From a checkpoint of a small transformer trained on Wikipedia.
Size: width 320, MLP 832 SwiGLU, 11.8M parameters.
Architecture: LayerNorm before each block, no biases in attention or MLP, untied embeddings.
Training: a variant of Adam for these matrices, 172M tokens, 5246 steps.
MLP neurons of a small language model. Each row is named by its layer, matrix (gate and up: input weights) and neuron, and shows model dimensions 176-271. Each number is 500 + 40 x the weight over its row's rms, rounded and kept within 0 to 999. Numbers have three digits each. A neuron's up and down rows have the sign that makes its largest values positive.
A block is one neuron, or neurons of one layer that tend to fire together. Before each block is what it responds to, as a language model described it from the Wikipedia text at the highest values.

Responds to: Clause-continuing punctuation. Commas, semicolons and similar connectors ending a clause or list item mid-sentence, before and, but, which or another item, e.g. "power struggle;", "Pavarotti,".
L5.gate168:444577453547556478505496484523524456560523515495563433539452472545525527473541539553502499455531512505474425550549514473544477558483524529520607582497459475509445482458492593448467493448528489467528542417473536507540523494444487450481567453469515500523491439424416532449513569496529515467
L5.up168:473568475488519505494476509567501495540443545512484489525463479585494529509543550458465466498497501395498476484569494514577447527493486561487537552518487440528441477471451582445491486439521518456512431423486492550507514523451431520478539459542526525519530460495472476472472544488538459469

Responds to: Role-assigning "as". The word "as" (also "was", "is") introducing a role or title, mostly in biographies: "served as president", "seen as Reyhan", "is a unit".
L7.gate70:493539506531473594568542469515513471482503522495555499478541518487481455470561417443526514504453544482454530477507519471500428574429487550461545474554492435511558407479425538523516487573430439445495459509523539466576512509517541487507499531585493508419500479515478509440546545537456493552
L7.up70:499486506532539420518497490520555492543513463498517520507480475515517523495497508489492513548496446474474549501493471533518555542487485442519505471523520506451394545411550474476557451501451458478556419532514490588531481515450505536436488531524482420504489507501519470526500501491459463429
L7.gate109:489522521425469541540491447545464459559468530468444481486452457450465545544515499553526537480525530482502545547507448594513514504453554542555511521472485459463468524477472451508526536549495522541555403509483465403477520459452541486546520443413535569562532507473476477466554512511549486504
L7.up109:412508495517451582469487483525513513503512438416464470462556519434539411537488509533484497442494535439414492500511525440548494558421484520518513551453527541490473536487526455509535541518525468478534483538543488490575483554466560554534547491455481523442515547459502547519533563512559551517
L7.gate239:447444495435575492475543497470455559470515427496532545524500554454448472468525500538516575501456510507454508529479507517548538440484509484498522541531448470434533439469420545483501483525489554490456508499525474465455467527496509470467536510596528524524532491500507562471431521496527447538
L7.up239:476510518471499473494561501489449554513490493472456529434539521570483443485591448504438468502450522565433512389524538510522452496552573583514496482489465459390517550462458552463595528496457540546525509551477483478492521382417501472487521490544479451505547485528524544431483478470587380435
L7.gate270:504502410496495430481502522494518522546534514473442513503458506512526553502572456527420504484461493490500495492537458477541494492453505552528527563580493469401486507545527509456502515493446494521510509505529463484523507478454553494510480472548467499502412485515463531453492515493525562500
L7.up270:583506566534512441534520565495529499435500419527487434449484499496501460545546487485558505457565543526521474450497494519529526509451510467445518482495551411559424598532534485472517475438516540513560509547444572430449540490487485526483511554456582492487526514431477532500543503460536400450
L7.gate286:462479509529497506556572490421535503468465512506487544485449564455564494493499505475516531451590465490452506486524590519518466519503517549541526448477482538509497457532518450518523514496564511499499522511505573481495440547470459472492564514432489533471545546462569555485436492505488473443
L7.up286:448438511494531467438462512530533490547497449483561410491511522517497432475435514463483572545569500433473547474525501481544467438494555523497483470509553541530520458487530412482442481527488545509495533527503478502489509465468462537561570496508552518461548555486509579522485556557577528517
L7.gate290:459561488403523480466527458504511443532535415493591497495523528565515450525515413534449554471463445539550437494531586445552534485457494540510450526445454542533489488456476526532479485455518479504504501430500460489536535431499510484570518497452468505515458509468482567436506412507499524510
L7.up290:556506546493553521479459464490539476434529495544467557520437437519430431519512536439560437462565527494522558548482492560478574526467494490537533494469466455487499493524547465453531522518480562526510519544492529465568544567538487461475532529588565472505506496520511531478554542481551499491
L7.gate336:479557449495474547527541530503540482496501514469464488511420519494499492497512538459541518480539553372504517474450487468494489533495472449570508573523460414480563511464480485526515541446417545568521469449520513502567477496573448484542562509525510484537493497532473496497534595451510521457
L7.up336:393542501584472540477546534517513492542552438482496445448434561462529475541507470505496429539536502510463544445522452446526471506544551537468496542533487442500521454485502452560560561454462509512512487470477476558519518498549458511481532496463474476566497523432471540520531504469459508527
L7.gate421:449497419541558481472506471469489538539482516482479561477524514525506541522432589487457509500534541507575512526492487463528534495497477476541517486544459491475489530459512509430379570520471523521477506500527482504594481467497535496456471453457448498471525517470546574519437528537543498474
L7.up421:452530477458508489538578477475522530511463506475464512497507483432482514501485484563499378543564488505576524521479503509518413527492490470487556510492519474532574523491575509520491510503426546557495514534505508424547490446480517415483516449522455471521508526506510513510442496472490450420
L7.gate506:435527547507503519493549533423470487470554519488588449440453516467449460427502495529587484448522526499481490455521448476557552567482469514527533481572504486560498450465526506480571461526475548470528517470532531447496506484538506582485453486540535512538438511481507506609470478456532563510
L7.up506:576505562489456453533481464441503509452461461476591500464488481525543559494498508597527461456497474519527517520507508480482527526541497477453493442421497540593499481475474475438470526567480546428570504489536507503487404529519468514512521448487489407476497528458482473515495492513577476528
L7.gate521:467532460475510493471509545556510493573523493489502464486455442463508517459530517483553482500528519500491537515480525464504501503474566521546565455480518499449426458483450467490578527533520538569520490384537455412485442470463571499498499553480492475496526477552477510469463462452427464494
L7.up521:510471448410461484533458524450530500516526516539505512440451436508508541446524488525614446499515567487457583457466557540506479536456540535524472509494581546562444448443480401535469527543501487462496448484518468451475474498513469463461455592526472554539461479512471471452474495492468484470
L7.gate543:486517495462560525512522533518549467541479496453501514476434525483407509490513505515498524539539469514563509515568499515512513489428537504526508579488484526419449513462456422557505519568483532524542457400502504450498552486501482457507504520485495502530487525432503613507464459574541497491
L7.up543:438501490517543532509498448550573491546486503476485435474489595457419458489451530534506496543480422497534493481586491498542415512503478459564502585531476448497561517512515455555503521529467475565481488487528442496498526434502438453513406478477489534552439454420589562532403517490511556530
L7.gate564:482498501476553512547451504473567497515484570546505460462427510569462599518514532527487427445493484496510493464551531539541572566481491496525507489530463432499520491510494552450478484548562412536479532469406474514552506494481502466519495492455499518461472505515454506500508505467515428451
L7.up564:481571485493588525552491476491483516565462441447544493537540383498509506439454500523562548499475474488501473472550506490549517501568484526540507482515472550486483458495528485537539589543525419434460398518499517531574510542447501544441506519479412473461513469492505487504543489532443432479
L7.gate590:507494521440454459494472532479512501430518457429536514478494471495500445435429484521450565575477467490464507444529529471501478516537570479486517616503482554466467521444512467543499552456554468479535462517506493452476498484527482414496527467521541471513484483589478534551463464533487506563
L7.up590:543453486524530405496446516435441551495531516557539470567598443447475446399455491486466578491507414504460445500482516461478516505497571453488435570527497580521491515527523404503525501430557518449568452479491533563472488466499555483475456531467523557533524533596526460483444506538533517529
L7.gate633:524465466493544485499482524446469502540557537514554553438551464546436520404433499614517498475540497446414527598584508591469499480510537500463486532493507563431521455518461451445484445535552484516474524465459476501539480454562434461486450485481530421420465474517481531473467462478499535535
L7.up633:493504524478529403472498517476522483567478521510597530513498494558506514450513498519546563550512568512523456473517417510533576563400504484535453468488445531515535499551389446509471443511494508484446567450428483500495542502551508485473458537491473536428522581458495475547557448555512511563
L7.gate658:466549512494540571530501520474568493495530533469520537507474530468490455472448491445530496481537486457528523505538475485492562536482540479472483450584443441451550515486562483480490483486471524544592468441522551501460455498507467510510526564530445536500569632484423585517494427533473455485
L7.up658:473494443496549542494543544478550515548530542478518480475514532550483507534524511455500486493487545548552487465465531469543553518526530434522476490570515523443594483487477475527504551529465547482514495518522493487482478515515496500399522512432480554570565573439459559563482462523525468508
L7.gate766:543444405456511518529544466474526490545570506513560496523467446508502530508506489520516527467476512501521476525486519517473520464428510476502552472473466580437511472525521526530507467437536482455540438440513509544541450464483527492487438545499493477537472498429502518465424473450442488475
L7.up766:440518506522503523444539464525498497561484402551529504490502483446527517485507470529499536453561519502443451455517544586539426464508489477536525431555502516440549526506535458579518532501476502483501568471462522514583509414467544508554492484517520567551544490511576474509467529561487472472

Responds to: Title and subtitle connectors. Colons, dashes and "of"/"as" that introduce what follows, as in subtitle colons ("Hell: The Sequel"), year-list colons ("1930: won"), "depiction of", "described as".
L4.gate118:512463476473565477501484530469555488536426534504498521471521516524444446517389525530478495535555485436486472487446596528555527526449492495512500513454506578522501496503481560529610491497544531474506529525551499469503537483453488507420549502545483464537448520476557525507457551506519432551
L4.up118:476485522482493507512441515446463456516521574508484459513562502508544504502455521535471472475514484404476475478524529488490498470549570551448492458503502525451434487513435459494467520479533480510537477478480553521514559476480483468559544530517480462533526473402567504526529478441529508541
L4.gate294:530469489453462518507531519539478545627471477526480475524452480522451460484481508526529527455561500509455445482472523569594454491462535546555533571464495529503508426527496492476518549519494495527475479564478498515550444539488462500473527508496475440472473409488518569456525510470533522553
L4.up294:489490470450472482574490422470588425539560565509502497534535510507429501455405438568518491486545526470547447516514520404560448471462502499509533574463518508542533480437487504480576466448505511506490436452527545561497460478444530476556511503593447564449443418583494418483533544449519469545
L4.gate324:494529482478482507486533452484547470543575402446566476545507535476451446511521521549483540523541473500472463479482612485532510525479582559503470565492424555491437477515494443542504499468472455466508485485485554416516522547501457488527533558546493576490448455486511501496476576504523494490
L4.up324:501495462463530484583570474522536527518525472520504464522521556457504506483479471468535475545487550504546534484546484483500538457542510513457482525492499523509413545527463500515536436538489511435505482562441493520534518513420449498541523481513514462510573448476467554546451554490517428476
L4.gate349:542511524492510533523477443492523507443557530437511542556536506489488507499377433564574454527534471503537513498516470469462419446480527496448521564540475480506484554480460483485567448466412432478513512479548546447486514478525522439540531550500469537554504480516505552477533455462520494508
L4.up349:494500442602568533472517550482469534512528466510471512541450577473553428552592476509517448487572511450511474482538502557437494535515553528447546505441520493542403605508462516538575473532440466552528474541495516494488525467536498461424476556521496513527547490547539521468540498556535489483

Responds to: Before list item or name. Separators introducing what follows, such as colons after infobox or credits fields, list-item dashes, commas, opening parentheses, and "such as".
L7.gate11:448584477500498522541533448545550471560494559445547461515473540533453509494490418475475502508500520525570513540402538471553513457436456551549491473554485440530468502499515534502519507510472483548559531487534486480536424447504480489508542490459531528499505421506505552581514430451516487439
L7.up11:508598485568533487535525523537574472549506519476489496454478544480484489423467442505472504480502525478495495544460516522562479441486532544534497509504428485580446497480493498557517540544478536484573557565535437507507476509444467478467553453486529518558555454463520489541449403437548427487
L7.gate57:487504473422447461484483571478514456496583551420513535527471465493532438511506519633518496446482479432536497475522517525489467527435575486490540550514464529459554525481455549540481471469538544573442450455459496473529513532459513467513509439539506482458494462490395500448454514523560480499
L7.up57:473441471463553556465495446499436502498524530450464492524520462545505487611432506546510535542534497421505475558502525518487516487527504542430562542516505467467517489603525534555542502539496551547460468454492468454563434497453459418495484416459526461550552451486508504492513466535581514574
L7.gate59:430534408434485526506521460497574498439510542530486502606513444584420398489495508468490475540559469556589477509596567478487434519505532528502450583494513481465396480454501463443488512460474466551425455439515499472561543489495558485519488509544536528575426532453532511482445458439531555464
L7.up59:462478432487549605496560515457612492517545541466582472436468502513462509525509441440522474474486555541530531552479542453536485494452485537518484486522529494492498501499465475486523517440471462522499427537501517449555528486475566595426496452477529459471494540506502504516524490489419474497
L7.gate263:445514511474458489545521503480500502527556521386548471534430520448432515532557479500481484517488464500452482543536571462453465420502521477481604524454471488440416528504500490519532510508439475467544480429455512489548476484519566532481522482468552495540485470463529474519504469503481493518
L7.up263:549486468451549536575465442514565547479531546447522564550456521439485490555575500474503490565514507452462512551566530525461484455505482511530490477443485502468517437574539536477525473517516499457535520394423553456532468584425498502470469505438565453537442402480486444534438461473547523528
L7.gate289:454537455545542487519511451530526528541537475532539505482423533491526462493489448492519499522525439480456474451500565510409498509503510519461477540516487472449420463518553451521517520436447503506561524439459519470455533503491469515453530444558545516558593477502497613506526540540506536462
L7.up289:506495489455541507528516467518574508488544519501532546505453457471516479576538508476401546501522475443494439540482443483458440435505503463474534502464437472444472466501504557519519478447504508456524514444469552542462493524490475539444464519504480471564537487503480489554401480495523630517
L7.gate361:480504510522456551487464486533558506453530527509538516524477575513532554478437430484532526444496433496488524497468459421518479491459488498467532485516485552531481529460459548493476495567499547527506457402502509468529424531479487474535519446511477477487531472459423503453470512454504532447
L7.up361:510455561582430557446448546532547541466588481518468486527515575424518525514447439457518517421443477420462548481558487557524471465510521486448518512528561573499550531432488585426459504542499526558462398435466505535498505510467449551514479519486550468524542484464418511473497493462481494510
L7.gate362:507546511539445517541479503430542446527470459534583503527443518549508483484584602471513478441534517451533519542526540500469502591481544459498500570447489516467462550461548437529508552521509476446577520432551512540554483526496497507474476529570509452459463508469512411476409553523538592525
L7.up362:546566514503470494478436461463529516504468510547513527543509528495482540542544605433485465472500477482470474565549533504488468616506454468422549475472499499511478480481492461495509544492521475444570553507582575551555498498491519483502570462516546432543512472511445445502502550453597586478
L7.gate375:504495483461501482525490502515480592474444560465438513497465434498472501553503481581561487475511432457455513551448535506457580509434477458453539550474486500452519532553478511492498542488455549571496485448522531458565522508534557527482483500497490457513563464400442531434550465460474584464
L7.up375:509549387465546486542483520536458510469436527494483461495502407515488506536515501540542509531582488488488581464463517473483542429458448480466509593501476496461441559533529574518529495534455518522497530460505514405555435458527529482443515464467520484536583478460458479437498471489487546482
L7.gate399:505539474477537480598492566512563548568508517574532511529461479519489462511480524554613429535514518547516484505465500522445542569512408432461522528496527509450438532502458506501527489459508491520456492472465495458454554498491470532554508518490493524419488496505433532549559541470420592471
L7.up399:531456516488541438505531538471428517483541457494509443468517529490502467464505468491415496449451469453473504466511492439461504523459493505570510520513462449498572489473509483425485565536455510516468538466499447483483467540521504539463502480451540523463519490556526506530463496556510474534
L7.gate511:438501417422554506546577461456541482481499517451559518564421514516505453517502481516457490476449511490485477522531554432570496521446500517471540524446413494451477470458456535440512481546464489544491457439562541441551502513543588455463553519479517510451524503398473515479458520397515507504
L7.up511:438551471516581464587514435458573489490578571472555492535512553531467443479481531490474541503469514486539511545570574442510493521491486515527474510444515583542514485464430554408486454432497541527482464501526490488537508459526580476536508495494542498485501472511503570470510500381565436570
L7.gate516:530526430451495510463459407529535486503498546526578517483483492504450453530524527545478451528512489487545563473564533458464511487469506600483542488536492488530518434547453468490556416474505464498509497415565521483512543463517532520529479455473547540494544458544537468482458526487543480498
L7.up516:447597479490504493507578552526558489496548474519471502513512534568546456539508429468488468450567499503577490488485540595482481484443542507506503502524488509487423469499444467522477494490455536542510502560500455451580547466500488479411537526545499499573536502501461530465519533519449464490
L7.gate542:495503512541485562488464518503524476490492513457518524521499479528447531510426488506523504535506445470488498567457539451501572459452420491517478537631473478499469469477563522471593466504444532431507486459539476443504530464449503509543497531489522513526457574472501499508553552504534415439
L7.up542:593490457480497521542511521436494483506572537568520503475495553485516541556464523546437518425561473453457449462473426466449563547451495556515548497516504488482487472453537443505538499541502554499443419541471488552473479572529441580461473558438544457463454497488487522466545446514496496510
L7.gate596:539530445531496547546432504479533498487575505459564532555498492487439464569449524486434466449500534512512490565583487444498472484472467525489458502423476560496393398434448526498453486506440488493540490498540552504515498486490554507430439453543520513482518504486505585480435435460466503488
L7.up596:451532519414527546508545495562504599494441424525482521548510495500537463534501517484486517525526499563489474516487556474587497491474557454532427540484461478562539439468493502436506445531476505460493470487457543468539528504516578495562477462482529538541555457425521589484550470560570426480
L7.gate606:581530499459432534487508530452493464502542436401560538447533446505497495526468493557543553561526499413460532450546504514506456497509540611425509603553471489421514442471474502532491396510490529468546485422501478520522522494554482511629467463544516457511544529448426513541444520515543560514
L7.up606:459550495463411501465463540490486535470510444433457468506546474607525485527463501419542466523544438472524509441563504534597513537493509546457497549535474479445414473483520587431538485528467483455526551461498479600573553501543480543462494512545532462507477542489508520457473515505553552475
L7.gate661:479542422532537445540528445480561537562544451452504515495521520512489522464502505521431518485498548474556543555532518457471492559513377494487562546534503500436515531517499576532588479474530481529441493475525493466561474503445503476424468484449528557495562438430545484499498574472498464495
L7.up661:482504458538522486428480438534520512478571488453513493493504478455497459473539545473469511450501470476520499475488478488543466424427565524555466600516511501483428519507575519567507546521512414534549491469508512528526443461502490542474430557496550448553458474480478554461462563505517545546
L7.gate731:474531489534525422511523476458537512491521482496522539490365462507467529435528449502572554492507468525432537472494592459489552586451553533496544501478496515475476543501395510502493492488474528512534479471466522454514516397524507575544585452524565523534506455414561507451506540506492531513
L7.up731:477486468530473487528504457538545540473572451582518463541513443530503488464550483532544498428502485518443542491511477473550475540464507478489536598479473468453448544480497547530531534481465514504507507508507477489513481429502560554457506508540553589479494455537507473474504558420493530513

Responds to: Word before capitalized name. Final word piece just before the next capitalized word of a name or title, as in Los Angeles, My Bloody Valentine, Gill Banks.
L4.gate10:458574396490575530525528514484540521449574484516442533402433505430479472513471480462473441527555543511476514513436514502433544532480576416548459423427503531472467488533520532537474565498515419524500533468562508484462561507444504487468542459519438528485462563535425564483567459551495466544
L4.up10:487459589427512461414443479476559522525550502479464547450515484532541480457437459499462531529425552464486543524439447442502576549521454529530439460551509424512389445473527461491499456426534521622534502468600524469509519544533444488534550497573489486559441482460539465515483443454540501495
L4.gate107:451522556484533415491511522461518475487512464541450491523516523518516557447502537502533494525489517476473518479501435475509447545467499476496480474531467514540494386555488516405484461532577485502464534466482448567546529487474535443514470414439479505514510482477491513533467516509544500505
L4.up107:511547552421482480544568483495470522454577546532539497525511459535522469466434515478529495487561532478497465415461545485527510537469517482465497431503446503538488485482475499538526452468534506518483560459559519465534548519393502538588501445539544482554484447487443430511514528564429433491
L4.gate511:488560531567507568642500451445531554488443472512516518532470515534514440494453475500490490565455539603458451533536519550566479526520571546516444471568470539476504533503520518532471405476526452540507527458561528487514524535464498532525477483526505564517541507466501582542527457505479480517
L4.up511:485515426497508508545522503438473522515551503526436479516464422514470563494556442542466515471454479542481450547493480495443481550498462560479498537470498544409493485483448511536423408510525457570558495448506537436519470513537445497501559465522441461508496483501465517552479442573496535459
L4.gate817:470490482542542462582521545463565498563476487543517573510500521545493464455464458521417510526485524592519441491437528445557481502546568411566471531490505498526445494514570569557492521477452447556381507522496486500494553503455468496470461505466468512455461483471481512564518507543532522593
L4.up817:476458620461595453523569536466425472545433454512413453506456486531543513444488493514560535537553631556454460529390447539497556526566530465500461478533487508497461517558559504505543493500523490491535489455513508479529508593534454566475466414477486454491470508431506469462574488477542481504

Responds to: Copular not and adverbs. The word right after is, was, are or were and just before the predicate, mostly not, also adverb-ending pieces (originally, usually, quite) and participles.
L4.gate38:490476471501466518544519513477504459527596439494436488531514439528465538449512495578455482480592445482518468558477401508516527519453487485451482510560512482545526506504492550486474428485482468547506514478505445492495473472542562479484579561492436429452480503545487552470495463519473510488
L4.up38:455555499454403483486459518468496537489491505477489414482466507511489535575465498440479472511488475539501491493480529484507469531432470446502449476529505522464466549514548524441476438535464482494458538500488505498410480466486595547551542541447475469483454476485484486500547479470514469442
L4.gate168:442529465541531456596515528455467552489623418490476510431468541531455534520471562498472483514478499479607588482486422512539460477492475454484432446494536484476529486497478534591487471447487530503447496533584489481487547595451550509546518502460480466464426463476453539468455524488532491492
L4.up168:567579516458514564565461504455489466488544431512440503507526544440475526493456540501506464513479449483513509484528527475585504391473447467487454512550510494578471501564524494566443518377500530511474489553587464483518475497461570497500448498516449490451492533447484458519513515532471463488
L4.gate309:467504502469501508506543524481446529571575505484490504551509492551481492511501477521419410443484499527508502475447491536578473507480465417522498481507515456480502539514517620389478511457531485461500501447457487571534512512543475547582503509468443516490426561492512552522448559586479524533
L4.up309:487514483531510483506482515500570559492546437428460566501492488448422483539483488558504531427515503444445498495540432509451476491456452546441578570573463477480525475543539517562486436540504568499489511448534471476531480481546488540534430512538513412425518528570533452462458498562570525423
L4.gate822:544499484488451512627480532473446487512521432485543542507523482479495486509454533542484425516486604468527530536476451473508464491505495499516526531476512590559531484503465523519386524519468547452516431531509479571497529509512461502507529498510429466455502523561544406524441515564438472446
L4.up822:473524493427481485539520530492528509478480514485509530483505458453415516553483481475479522533457539550551542518545511545465486443503500521411429564505456517507480558573451556447466564463508482450466457471545501493486525463540470483537504476476418483443456525562556460562413542474489491512

Responds to: Word-second-piece fragments, prepositions. Mostly the second word piece right after a single initial letter like d, l, or F (d-uties, l-oss, F-actory, comp-oser), plus prepositions "in"/"from" before years or places.
L7.gate22:547428506536529547540504495417442494571547489457447563458488482485460459507516480549449465436520519410458564461493558492515525478522449506490485524455476473482520456454513549543516511536476564562573518538476497468488479479482493572516516522480545518527515457409510471521557525438416524590
L7.up22:612483533520445529459478561523450510538549520506501560439462460516567456451508493436454477486515509499469442454552423480494517412500498434468509514400492446453496541458493550530508515412488573586453495536523454447477531546524508549471498500538454539531516518516453567534570530541484392484
L7.gate31:458461473522524484537499514431506486578510499449536532493512495529458469473480540466451545487559479552453410505470543502495574565551530479467540472435484518469501483485465559499502551495507555530549473509476497559474459548420469489544490525431446493521515602529578473474517432443513524532
L7.up31:473495505457526543508536489457523473558489488476572466582511481513496576479461494445515533480505607448421523395455460460491494471497445490505540482421506470453538456540500514565483496458558514500504513477490489473538482563497411470442531456493604547500546554491535494528533563403481526526
L7.gate39:417544540413487536528454515484475530481476527488618572480483437523584543453476419481487553491538510517499508497497534415575552543419509561542449522543508475495529421417516522448456561532470446498493449502541530523488519552537514519457501559511569514519479550465429499524508547472562475513
L7.up39:450464496517515523523483465520486596462496554580548526494523503484516467511444472524474411466461571490477504406496551405563497497456545533468490512540547440475494484425587535411533521580491506512511424468496471498537478479486525495445444548469477482509544491473500487596529529470528517469
L7.gate49:487461480465520478526527478440433518497475541432528518465466506522461502495481492469558489560483487535470471508501596514401489561461565555515459482519448510465492544479466516518503543507535479468508512428506540453515502473482575582569468489444513509547503555495452515473488410469459446585
L7.up49:531535472480509530501527491620509443524451454493489419502486450454572451514583554550524561455462533505486538478470440500502464488506427543510542455494514437486477494518454508514556456570427491565545445487508500502527557452510476478419520486515482554451564465447495514488557501497552516469
L7.gate77:545453466497516580577529500508511512473520492448577559493517523509448534446470486501504542504517522480478459521465525422530534514521481503499550566463495474502522458512451524435543557510457490523481429489499476498448489506453607478485503520479486457433416500501443509468486523418477521431
L7.up77:517457497481524502460447449506535527570432519523421469495503505534540540461550481446499531491556546497477525453502529477450550525501505565523571457543528533566512541481490535445604466486483508549455504564501472518518463535538586456527520459510505489492518539449508514459509535478408454490
L7.gate104:478458548474506438472448537516456462459519512451529475548508506489442527401505458514556505544454571501505474539455455519580478549464496503471528484486454486413470474493463561474545449516493500470483526434467451471461445608521510483580514458448488562492507498536542431469478527523474543451
L7.up104:473529506543467542413512520503553510562467532557501461524549503463524515451452510469514521529518474512433537425500530513528418496403463528519551533570498469446577510459524446552497435555470492450472449535427542481541500472449455557493513546511580495463518504481608407511487517523468530531
L7.gate191:482483528509531472524558455512454461565503458522539494431483478576470492527490497569492562482483531397433543464418556516577582447556482478436563551430479511457386483418526517525468525509415529551495504504491532470512536524499582458488486465535509478521483488525545541470477587477509468565
L7.up191:491453463503484510407528486473545531446567456479569492530495496476447502509472447500562536561587460484458554452486529499552499520488572484498551503529531509513516438557499439521507508500490504479495544417543448461458415525569486405596523504490544525562500518547469428476457517548467452502
L7.gate199:566543492484535450503459514479546614513463478527584537493505479435454516491486502513441450507472442443433432564468565514463559427520528530422494500480495476525536459536508479486506522489463452517453514550494500484473573475486575467502442460510537536486499475549539526509435524512478567514
L7.up199:500584505530507551449531489525484475524481498437506469490546510541517478481519535512521548534419508507474474467466488506477453509425455518512519527545511445513458544489500498478494419467532531509561488514453518468540449515451465592521513472415488463544553466459562503483503512534472490535
L7.gate373:544506488490506501540474523461583431565491500528465508469518475505482512504572457569464481492561476523519542435459508458454514513449527562461494543431531506460540437512477544488458505543495462556459454569471475496511486489528533451448506507569509566501502483553461450518544533523460487543
L7.up373:495488501462553480507474456573597539544511569513502489498536544556563499509480508499470484489486429496519478511509539484466533553449494533508527450463511543501529538492536513482434479484484437501559478527435474540524523530533568488505518497558482583515479525578539508472550576544469531477
L7.gate405:494513568502477558534479517486515464509588550457544518555457504545551538527514557468461453413492516570502542515481551533498536507450539454573490507473448494420436453495463403519479475464580548483525440483539560507512509521514507479473516523509499497445473434501537505523461530463488501544
L7.up405:435523435513523427531511458543533490524465506520485512509544423496470423498534516492438502547525565503468555470583472551440504481426534466461444574538478516529462518525513442502540516486548513484514472526513553467460516510486473524499496485500424493510535511529470530539545482520478492445
L7.gate445:470497530543535533594505459506517523484532418498500490473495535485460493527488537557499547443600479515504451548427534564450531557478492526505447491486449490499557529462542523473439439558531496480449491496511552523523439512574456449433551545509427527493507588483524483529474503563452512537
L7.up445:488493510475477506517557495543518423547497395504463507442518542453417481485489514493476553471552476487449430582509444512510541532500479499569485458482484532495567508473511551466479513477503521551470526470525433493463498444440534491514474509471497455537501536490456516534443533593472488508
L7.gate453:514534542494524482503472536434549471481534530499576464513487564551445424465500421567506454557510511387556598513565542387484418491499480473543468512470454506438540533432445500500480448463424524576503502447477536555528483528462513473441502543544495479540470513514483516532466477496468591562
L7.up453:494517577516502509459498514455533564551487413521547514483507528541492502530510519493468477420465434485474540447517478493555456493482545527522491468454446598495491490448509499517468467508541435628446497579503479512493493526487439546482475430481458405529494528485566491524445471533571544542
L7.gate465:394564500530562454546432495449541454524481555487490539553441494468464463444479465449527574420510485472499483473429526460550501491489498477504541597552521453499444435516502542491549527490487505532500477498560509472409460461524517552480484469540581499516539475507510437462492560447538543523
L7.up465:483521580492533501518473545449594477504425516465476470549503486442478511479513530483528540499428515514440501479498496429550515462543556535452516514503482574462518499526443635526548564462461484492481528520529526470458441411553487489518477475515561503535486428539531479444501490420512589475
L7.gate738:565532492455417404468465467564525453542532531497560521466446519482462497433568540514453574522531495503515514501470457493512550508458456501549432624472459436509504525522446445502521492428487571542482499481410481484476461573528519463511548450561466460486502523518479442527493552548431495523
L7.up738:510488448515547527471489483426504525540536543523514504491579498518515450532524583484527512555486473411456444498614493499543454486528482507502566478521475505513502507546544500492485507526599536519533554551482516472395463452447475414560516535543509505518542518468517527506547558400480484554
L7.gate753:448547503512492508538499500461487473528558539445530526472519524590503466448483443542540493456477494426501466530495494471547537583530466524564540479593419475466477463523490518538574538456452506539434523530522528484508536485503463483481540499572483518569498551527511476510482527484482530501
L7.up753:445520587541548505510539486497445499466584512521560481539508514481463543429530506463487547456465433425444490489451471620456490474549504529513530480550503498461493555595513495484422573472521525543544497539498476482563518591525446476550461551503491454570525498574525480494482508480502471494
L7.gate798:485540548576447533506506509523477451533456484519504487465441516507563519499449531496539556457456474497483493475482487427469512538480512431490516511490502506582463520479465512558464591474526519402565568520550488495528449476525556555496541484433517499523465556519455487545451463504498553499
L7.up798:522517582584538429492502453588517409493530511566523503432519540531543561481469478492547540499413489556551483507452528509497507477527471466500464488460469504557456521468439583442496507487501494452559521531533556476510455483521546526487488460462523498509516562533555481516516447555546481476

Responds to: Date-introducing prepositions. Prepositions like in, on, since and until right after event verbs (founded, established, born), anticipating a year or date, e.g. founded in 1906.
L5.gate602:525512498513526451517508577423490515535546439525527458459504442546506459460493542482476523480519464479442497507384516506496522511520501408510525497465508472428451549487494521558498540507488546500429487430556480583445462488590526512500532498471530493486464505564447514523460529549490532518
L5.up602:454498519559495571543579525499443456466445471449498506554447502455526430497503508508596515509496439509454464500483527449506450548597490489603502502436529551515500509519514518527429539474549489464451459546532470424572554541431532489523502456530451420435492556576529527459465495501521485532

Responds to: Linking words as, was. Mostly the words as and was in biographical and institutional prose, as in as well as, served as, was appointed, plus occasional be, being, during.
L5.gate583:536458469532535468504501546482472534576540429516468451428476503466499558517503526554456493521527472509484437483444464469485449476566521522451519493550424465523547520499520481431500516496492485582485425476523490503579506530518491509486500543482494493467422520440499489463537418550457474440
L5.up583:503478469455519477450456475502490521514449481502509450440446480506495501560540562529481501513540584464450486508465572483516561489508450485498537492510513567535533452487470500445489605437416501456501456465538471471519538581508460494578527519494418518495494474512493491555538515498505436529